From a checkpoint of a small transformer trained on Wikipedia.
Size: 13 layers, vocabulary 2408, 5.73M parameters.
Architecture: RMSNorm before each block, rotary positions, no biases in attention or MLP, untied embeddings.
Training: a variant of Muon for these matrices, 218M tokens, 6666 steps.
MLP neurons of a small language model. Each row is named by its layer, matrix (down: output weights) and neuron, and shows model dimensions 0-191. Each number is 128 + 24 x the weight over its row's rms, rounded and kept within 0 to 255. Numbers have three digits each. A neuron's up and down rows have the sign that makes its largest values positive.
A block is one neuron, or neurons of one layer that tend to fire together. Before each block is what it responds to, as a language model described it from the Wikipedia text at the highest values.

Role-noun word endings
L3.down18:140090098133191103114140128134148125103124121154107115107156158097118114154100144148095131144131072161094099120154117136143118122125148116118160132096112136146161129075152144138121138153119162158084124104114144093092126102143139130132151116111116125143133110137125091119125105167106153146145092112140179091112096149122165134121140082122132094187107101129130134092122118101154117128100107143191118117139083154120112122126160109138136096146154077110103162156115118077126114117133111130123093127129169103088099166131153097144156108096136112116123166151101145171156132148121092096
L3.down41:098149129144102137108146097106118118135116120115095091132114137137102106079125102132157124144141137127097125077128112103138107118135137159084109145136093118110119136096138087140080121119166152137116165138108121128157106139097165117107094100167135105127101111154166096102146151107166112127132132131162133172157104085091122153104102124143159181095096125130114137153129148117137114094161102129158154100161097136131162164074117150122143100127121131145135165079149132120091099078149150139170110143138131177129125104138155156085155157094161145129107099096121110133158124110102149109
L3.down43:114120160113106138088137123115111142190156136076096127153089133117106103134153138138110122153120150151129138159155111107120135119113166106133135151111116123152151163160115132135124139134127085123090089112112082146136110153126096149178113128159146140178132157095126126110121116133148136162166100166145163137160146099144150116143136087145136139146145109119160138116151102110126182137143130149104161088103168125095137130088110149134149110109105080136072117128082159110176135112156132154097129169134155151098138152117181117119138169124139155147149101119168149131165118111143092143
L3.down82:111135115176132130122174101127136114138143133124124146185093121165123050079127088117175139135140146149137088147126104106161101122122129093115100089122086141136127104100154114145081125110140139130089189074143122128140092145132157107138118105158134141166143135136137134090132134121095177122116143131097104140127144132154114141133139134123171114115156132133120127111128124097147122076114115103121114136140143169181158132109121134122120103089107141148129122094106150079162075137101122146106111161112149164098105140123165138113135144125145129144132133104096083110129087097085131126
L3.down93:145139107150170144153158109146117141102111128163111159137149152144109070150085116102165126109108152103121125081135119088168088137121124122108098060127124146107128130066099160088121146095130106116145158185149137110101130144147126106138140120168090112161118146116119144128123133133149109110119123111088110135166150130097085158135131130115181128156158124105098125135116151119151101092106134136135092171140155136162146154129147129111152110146134129111146129105130140092143104098134108112147079120162157141084095125147153145128130133147162154119128095100084121118116074106085137133
L3.down125:168128186155124124125099133096156145168150109123127133147155088167102090118103086119130123141133117107098134121149152137120133096125114099138142128121159146136135127108166113115115068132070136115123176108131110099136169143153163139123095145136138112145173148081162146118112157139161088082144113117118166166132127108134083126114130136125090128112114122124167127165157157120079082149139134151087155147103125117139160108127131130125126159159113116154126136097141132132093136169122134172128101146104141128190133118140165096123131080135186109152117153144133105149126135094102121114
L3.down199:110099111111122142152082101103173125130135115128106125118112075161129134140138103124161130149172163102151102159124155087147116093095172126117164147158075148134124180144098161156138145112156135144129108119143089086108120130123116191165126120078123120121156174100113114109138144107162188144100132193108127122124108145131119122137134119144137115119127147125155146167142129088156117097141118137138144162111130128118122099096125151130134141155162165131132168175160112147167121123127112137113154147150149131115128156151163124137121150102127156141110106197078128132110145113130113118
L3.down311:070134130109117121094118130084107144109172145089106109127134100156139114091191134097129126148123163158193142182101124130101129125131154135110164133113106121167117140129146148128083112138153109181128135158134108098113125135132151120161171154114135129135139093094166146132102157092109142107139151089091166119122149089175123116145165104104137148107153120092096129119128140130186156141166140148123131122138175146118139142112127131149093121101103112099083098134126127089161114128107125147112121130089118120088135124110153144109115134123145104116154190161120104145153140144114113119

Mid-name connector tokens
L3.down98:113101121109121130107153103146124161163138125128116142122128176098127029178164157132137162154148144185116073167148106118146146118110116127147107137157110133112170129139130121113086135123125180152141147149143136131151125088097123132143120110132101120133103123140098154120133107153120161098161141131165110110143165120149152120125142123130191093113138134154128114106122144141116112136099072107147158143138144092107088128131124104103130087141144133116130134131127085101170148165138070145150111127109108100132092124119191089139129113134147113142090123113109132169118142158133104121
L3.down117:139116135131097101114113154150094142071118110128123097143153101096124146158116125104130124195122105134164105177150122157101126140123167117165119093101114135107148120157095084121104149110121127109156157144129176142148130106143166146145150128109093105146108127124069154151183112148105149101133159159175126106138126133131122109165143100142144114148083148108128120114111101121176081160155132131156153101114132086121150121166172122090102136129120101128141165138122111116128120129115059145132145122086116115094131158161145085144157111141130109121113150155132104128119148152104101111
L3.down130:154113150102112142130119146102074176088141134168140127168133100144131148154115110134142137134175130126079100150157088163082111157159110101127161123114132093102127107146124140207118117125161129138095071100110123100148138078068097138164132132149142144161102118106147143130171141151112094170116112138136153144145126123161132138147168125128116122116123155122133158105129115119121134167155148095140109126118136129113114125150107143134112088106124167134109140154115118116120105180106108110151149124123098134154130161144128131162179109111082148136138103156105086171156122109145117129
L3.down174:118123089107122099145106146163132108131137084090122111108099115114113137117115163085117143115108124158123143142156172116137138134121136115102124114129092159110129082130096160140103153109125124145114113150137135104114111092116147149101164115121128143121120161164147154115140110135106137190099166166100119137150069154106133158120138130128102088140091092096125106131175137149138154118155115107168106159112120074089120118122133150166130120140066148106146094143083081133139147138136097115140089120093102142106124089129149120126168146114151086110128129115153106147157064172144120113
L3.down230:191154132137118114145125145121157101126134110195128131129132124143110154150117124124149135118171123086073135103113098116192158168123115165133128131111139154109116162102096129089140127166147154110172132131113115103111143169135133140152103154103109118118105133115103090127153171103101094183165149163127163117123134159160163148111139145133138108077128141131100146099136130097127174160128101091115121153112162105094134119135115143112162157152113134126141080104096131119104152089100139135110115133146126137089080169128154138113108109128116144171134096129133146152103149168129117125
L3.down266:154093156088118100103123120106126164153111160124141138121119119152125024113083108114094094170126114144150103087139128067157106119142137155091166153146124155123097118150141121118180127087148135096134125129112121124124081153118085107123147130082134120150151137119130154119175190086126146151116121142164143116155114109112128129100150115117119094126130159117088110135158144139115116136119162098097119118076118105141125160106141149107121117138073167112129101142141128109127117124109143128114132156158103118117142167120153129099150096118137119159138096114098134096117130130130138167
L3.down326:157136140124111086104175119168131119087162152137129088113128149139136156161162132137151179129135138136110107121096166099150152162154073111122089145107170119141128175142122147167147114138118127122143114167144128146125144138154113101141137095141103195164111118102141097135094130136131129153129117087144124096110118099088133113114135127119120144114142141092161095128127152197129175131124106130161105109110112137114138145122128125084113143136084085120080174119154132107071107071116125125124130143083121144154134145121115121159107126099107125150113143163128146143124117098166136162
L3.down344:138077132115144143121077129103151114072127078105113111144125095143101134169123123092133127136110129144096111130103185160141119159092116061125113136131112100153124112110111163113096127151124158168108117155104168166055132115107134109125143086197128122120112121114095145124136147099089072145129127164109112128154106134151112159118126114144111159115139153108122103113158137116139130147121129106132121092116109101109112137075136140130130099147085133120101128144118105125163148128146131138117121117101116145118063136107142117133125139120076132130146137159131103102107109156124192103

Slot before proper names
L4.down23:110130115130123109164142128142108118140093093141145106143137137116132154148133163125102104139086149116158070164165111113125135153096094088111130145149152117162107130129116134117157158137145150095121112128122143099122143131125160204140098097135098121124157118136154134123114070131143160117101142141171138098095117107111073075150187147160141096168138139130150101110109166142099129105130119138158111123114149128095147067162128138106108164102120140129136152114190152108117121183136103118130154117135124107150122107122122151173135131097153147119135170120128095166095125112138094131
L4.down209:110095098124123121156170099120141126108112125128118129135131148103120024111113154084121122113103109185101101111173130110149116116120122136141135117139140120149137119136079143132142207069141141118150121076150140130136115084105107127098168098163097132129129099137126140122130163122123146126126159121132119147116133130151099111148205116154165113129148145146116123136121157172148119121142134096150118155143109100140118123118120132126115140146133136092136122128114076088181140151147116130128122125107123151110097115105131090142188111145136087136172177132114118170132154135151123123
L4.down217:130113107148140130132125120106146142116106104089134106114127120103118138121135165158104117136155112112148142106150122129133106137149114157112184140107116144138116140147072143149127122078134157128124115122156152158114112126148126139098140120155075138137111097131117146151067166076141115122129106153137120119126123117098135112122193118117148141156153161102146117144119108206133095134146136121148108149094149102134126128091071130165123138131125153132091077117128113088135152181138136116079138100130095117084076137126129134120138142138100076093105089137113145179124158126180088139
L4.down238:147108173116123111144102085157104103163136129115108100147149153144146083163114121093117168137130155141146131162139133148137155136079108158151124118088110076138113094119132148153144069132150105134161170147122138121112136076108094155069131158113164151150108134133097155090145113101115093143189144122145126128116137090132121111137137135111125154116090155120145119110106135093109104115093099118163108107122134117128103088119097089136142142141143155069126156140113129127134092145153124138159147130112137147103129117122135110136125142151160126170088090106138093132094087092156141095
L4.down330:136114180134119134163110136152080141136104153154101136152135122135166121123097132129118150141124112192112159150145151165114095141141138139103167172150096167141104166079116158140119144126098113102104100105104110140113113114120106124133156126123100131124164104130110134098102122105125149121130109137115121133106113111112094122146176167154157159133165107105121155123154103123134123110141092111130115103122109086092084121082154106157133170152145117158129136136160149090129101165134158080160103140113116122100117115075112134137148146147153169140140100165133161107162078168143098090
L4.down337:054094126169072101157128107150138122144128157145134144097109127088114081151135136151134123154111162172094143118208166119132132120118150145134114108138128139145193129123166092127121135129120144102095132139145124099135144102133099113114096095135110107128145123122164134136125111169126122134100122101120147169126132170172144133117099114151119127149138083157116175171152156145182145128152143095101137126107144113183123132120132109127139145113107151108156167088114122097157141108149139117127141135117129102137150087121117108185137094127149112140151094127122149120157146129167142150
L4.down350:122112200149126173149086102116124156092118152148140090133103143120103109086133141140112106121082097113137123121136157142116094156168098110148113099143128128105122142136172104141140125110120153133136102098189085161123148113120167087151170117151157109132106122138111113124113159116139115148136177107128146120147082141120110124116120103140111130121126104121159142091086091104147116162112136162128085105148122135090122137111123145183103074097123103124094113153106154083134135109142163152157129112104140164090124149109134143100119094162083152133140174134149130125133142133105132094
L4.down368:144130144108121104107121145127172140089096099164126143136084124164150087115134155117141132128135143128129124099113111077118101180127118135139146134170105127133138117115128126142158088121125115135133176143108134093145126093158133121172158141135120169141145128134128119108170135130186170178103141157123142153138132114124145147101108178144162142054115109148121132134148161103159093135178126147119113134111117159136163167149109141101131150139147094124154118174164132166125106119093148117085143151112106144124159135103136102151159094161104143124187109137105125104165149109140146091

Word-final suffix pieces
L7.down214:170157113146124120157097160151141133139147144120148084136157120176089078127176148110120161153154102125126082121136101120144100118137104138132148141109134165160163107127114111147123129126131145149120109142128132107139147119168135133123114113140093084144150142132140136076152114119122098128154160137130076111147134126142173163132124140163113145138090103132139089161163165089146114143122107101093174122167161129137081116118124173132177146131144118112146107152158105113151124115128116140141111143129128140130140084156164135166087120153131151107130095137118079079086075127084142155

Word-initial fragment tokens
L3.down57:231140131133101140150116108148142146125157136100157111120136112118068082132162109159137061166162090104109116109136091144122137131132120087176116136115118137127135105139133122126109139102093139145141117127148186159129105117115116154120125156144111126143080117096122149136083117142136147137150113149126082126146133172090121113132143111165131092149122137121138091137139106121140088116093128160119135127128166126132132102094150129101143113098120088129107117177123152144092105175110116157124088128134082110122095127163098083154133129122087149127142142120130134135097167111130105125
L3.down88:159118100145076202119134112142128124097148061111108122141113146127126088158121110113136118116127122108107119145186105148124148154090165147140151115105133110139131149138146161098138146141137171132166094130141122144144101161128137109108171183127146112107111090126127139149078116116131123128147129176138156116113129122102132073115138164141135132103154143136133129159101160136137148134114137123165143097178143130143131112127172086144112142121117140110134191115092120179083158128143158134148128117134106105099085134116155164119142125171141120155094127169106102177125122112113118154
L3.down140:174113139090111158168115114120148166109111172106156120103110144138097112138115097149148121137121140093145074160133167120135150115143114124120147143164112149131126099114125085134141119132128153104130131139127124168155125169161090147131143156098157172097104109144099116175161169100137155071179131130095156096148156161125096145120161094147158108106181150173146119151156145130149135177127118156127110118131148085127108161133125114143105116129108150147132108120083151168105139139137091141126141110145106140113135128142106143123134122134120126144117186119126144098097198103141136147
L3.down164:212124176141146169145114103117146132138137145098123121114110135114125138146117143106183148134118149131125097155163139153113097141094135111073148153135159131138142155123116148118111126112120115140141117131148096155117138135138122140133140095129110120155114144121129134127142140078141109122132158130136096142138173169142130084136116077067143089118142179091122119156146139136090166074152140160148131130099144101178133114171128158085113110123157088135158098173157119160103135153109151144106129160106144139106084132169143119139147178139141121144112132137116136135108133178152127087
L3.down223:166139132148053104103144105120131138113159162127137132179107134136123176133119102115141108127173114140126152118161130177161155143132120111139137107121110172136154100094105135165193100127120135142144119179146160108134107156142099103156124160121150120179098117105108121158108147145145126101084126114108114114137131148121165158086160136085083126126132167102159079137132096123107084121129134126099122112096085107155102081130108149155118163169119117121094147124148148125144153129145103117135140130134147136120130097107117122170160122098168097131148133099148114113121106120109091126
L3.down286:092106154109133108096111143139114126097093120109112113114143149153125111114103123158132127110151108135180124147141136114109142166069165106131162115140110138139132116169122119087139170104092175114112124178115108100125091122147120118113133154115157169107149160154072134152098113154114096173116137142155136122111115146102111107133121151146153120136146121125161106150100135135131169136153142127102173074143150159137105113136148157086136084142159116092099123150145152136115114127125113182110121162137130138114108118176130085140123124148155130104113081132195170140142154134146163092
L3.down287:140177113141132136148123128087101163113105173095117130147119134087146129115125124117126151147104114150107163119121115118152096156126123146169125114144167095137176089138122092138145153094129086137108154155123142145177152084145081119110107185148118155106156196123114083154115166107129136142114114159097152149165134113120146105131129120168162122134134113158088106117129133144144143085126145135140118112099099154175160167093121132140127111138148121133148085109145146146077149146152104106143158124119098135059133139145124138136110123098104136112133138144100115074138109088134129127
L3.down288:166117115136086156173134152117120099155101146128126128152124105115149137131095155134164130122117120107091136114124130135128145171136109171107163161171195126107141141101092113164110124119105150108141136137159083100100147100164155122110158089129135153126062124129096152117154161109108131113141141130145108129131114086155106169126134117090118111127125145120090145139113144166104109077137112117072141164111152145139126110122086136111126162126124118156121096146101116136130091099155138138133111128123151185123117178115120164090082120103107104154156140081115159138129170140129107160

Mid-word vowel fragments
L3.down15:082102115132092145127159154121134154111100136125142105067130142130107125120136106137104172169130151120126123162113153147140128116161106131134109110137133128132076152120127146088113135114127113134128135155130166112109118105127128126180131106175129173149110163084139146187153116156134170119100087139086142146094168126159133121119154154116131104097114153118100092119100136119138098110111132132144153138112120108151128136106065160148067121113109109110130138130143154136130111124104174121143094098136128134112177136114103062123129113140150189163154106159097157084103128100126137110
L3.down33:176117153135116139115118125106140132128074103124053156148147151120140144128106129152105138165151105139100115124159148154121102095122123084098130127141145117112113112128146123144084137115070144134153118185149141128166097086141140118127184108111146137136151143132096113144175165116165106106117077150124109109185137127104162136143166156128158170106164141153160120143139152137120154090129133113142113097115117132131104108127153125136126154134134121129143140158136152147110139124176150139070162114150130136114104144103168101105122154121191099105156126159097167131102118145098132128
L3.down40:118124136164124142129102168118158122117106110138174136099135097103164104097075134109144111119130116114126111165108099123106120128106128128152162158140118115085135117093139164142098125120140179176122106150138154150135108114157102111163166145102164116151151130177092163105182141108122153127154115124112138171129168096159162131129109145102128140082129112106072080111095140104162139122146120106155149118172121099100158147118095129125147140111123112117093132135066156163131108128151122121133124144152105143137157128125105129123107148139144096148152107141157083135150189103104100135
L3.down173:073162107125130072175140147154091147096143108136133088156109149153142137129162135126147132101136118169104149166125113084120122111127147089183062123146107083131100143124129118190117106130150166163123106153164075167116091134111074102111134091121132124143132117139096131115093139138100146098104139116134124102127113096123128166138125134117146102144140134138103112130157125130140114121095145153108100183200162104089113116141111116111120116139131140116141150128108115075144142123140145142139104157120123126116158141125153104094142077121145131128134096128118134099100110124094115127
L3.down234:152107144155122096144077109138086139105138141155137112123117140089131154123151147128180141123124106108104116135139107151173135106145126129149149119097116116138159104107103146122126185113114112132143099109149163147137115128147116141139121123146146154101140093128120133097123152161126095188098124143127110131138159080121126133107097169076094094128164162171080102109169153119159085084122068132141109182135113114114120118156092113123116116155150162129126103167146135174132122117141140130088140155181106115100099137113158124143147147134093088117121145149179140094148122134141131120
L3.down242:122134147103107159172153168147128109129118168110150112172125109157110091128168134118126123099167137132161111116093092065127100141135145149122140130112072137152157092089146121142129130133131114134141131100143153110135123138077114103117140125059108130137112128141105122111139091124104098145165145089100111120126160150160120124083151132085139156146176167145110087145091140101113076141158125125151091091102117135121127145115156161123166116163097154123103140150109149124129102160162141099160125109115142108135161132136101125121119148084098122141156141156183142108101146113116145151
L3.down341:175112115115138086123137146119113155136138178134110112129166153121155123123132104122085112139119139100124136103111139130115141098171094122128178119146120137151116130111099156124162129142084112093169135160147171114082111119122113101149146141155097098118152135105159139131113150163110147099131090130125152153125071134128171119133163145094106096142125154176157087118146122116152145142127107122147121124120136115136192081066096151126136141139117097081108152062150134130112137122102144121101094071188117149121114083129120135127111106159150107158135110136118153120115112117147132132
L3.down361:140126108143149139144113123160117160163129104117136149139165154125159105139123128157138131156112122130152089164134149104160113127102102185144099105143082101120128134111111168133151107118075141208169174137133116152129149129150135104124150115134124148161117102141141203154136167112122152085153090120140129158122135109109098157107115123131115166113133176126124122092121157104107132131130143146129141078108165112159118104113102112088119131107121110067131193139143162102134127129150149132137149114105091154139156121147116085144125142147154101094133111133093144146142112139127169102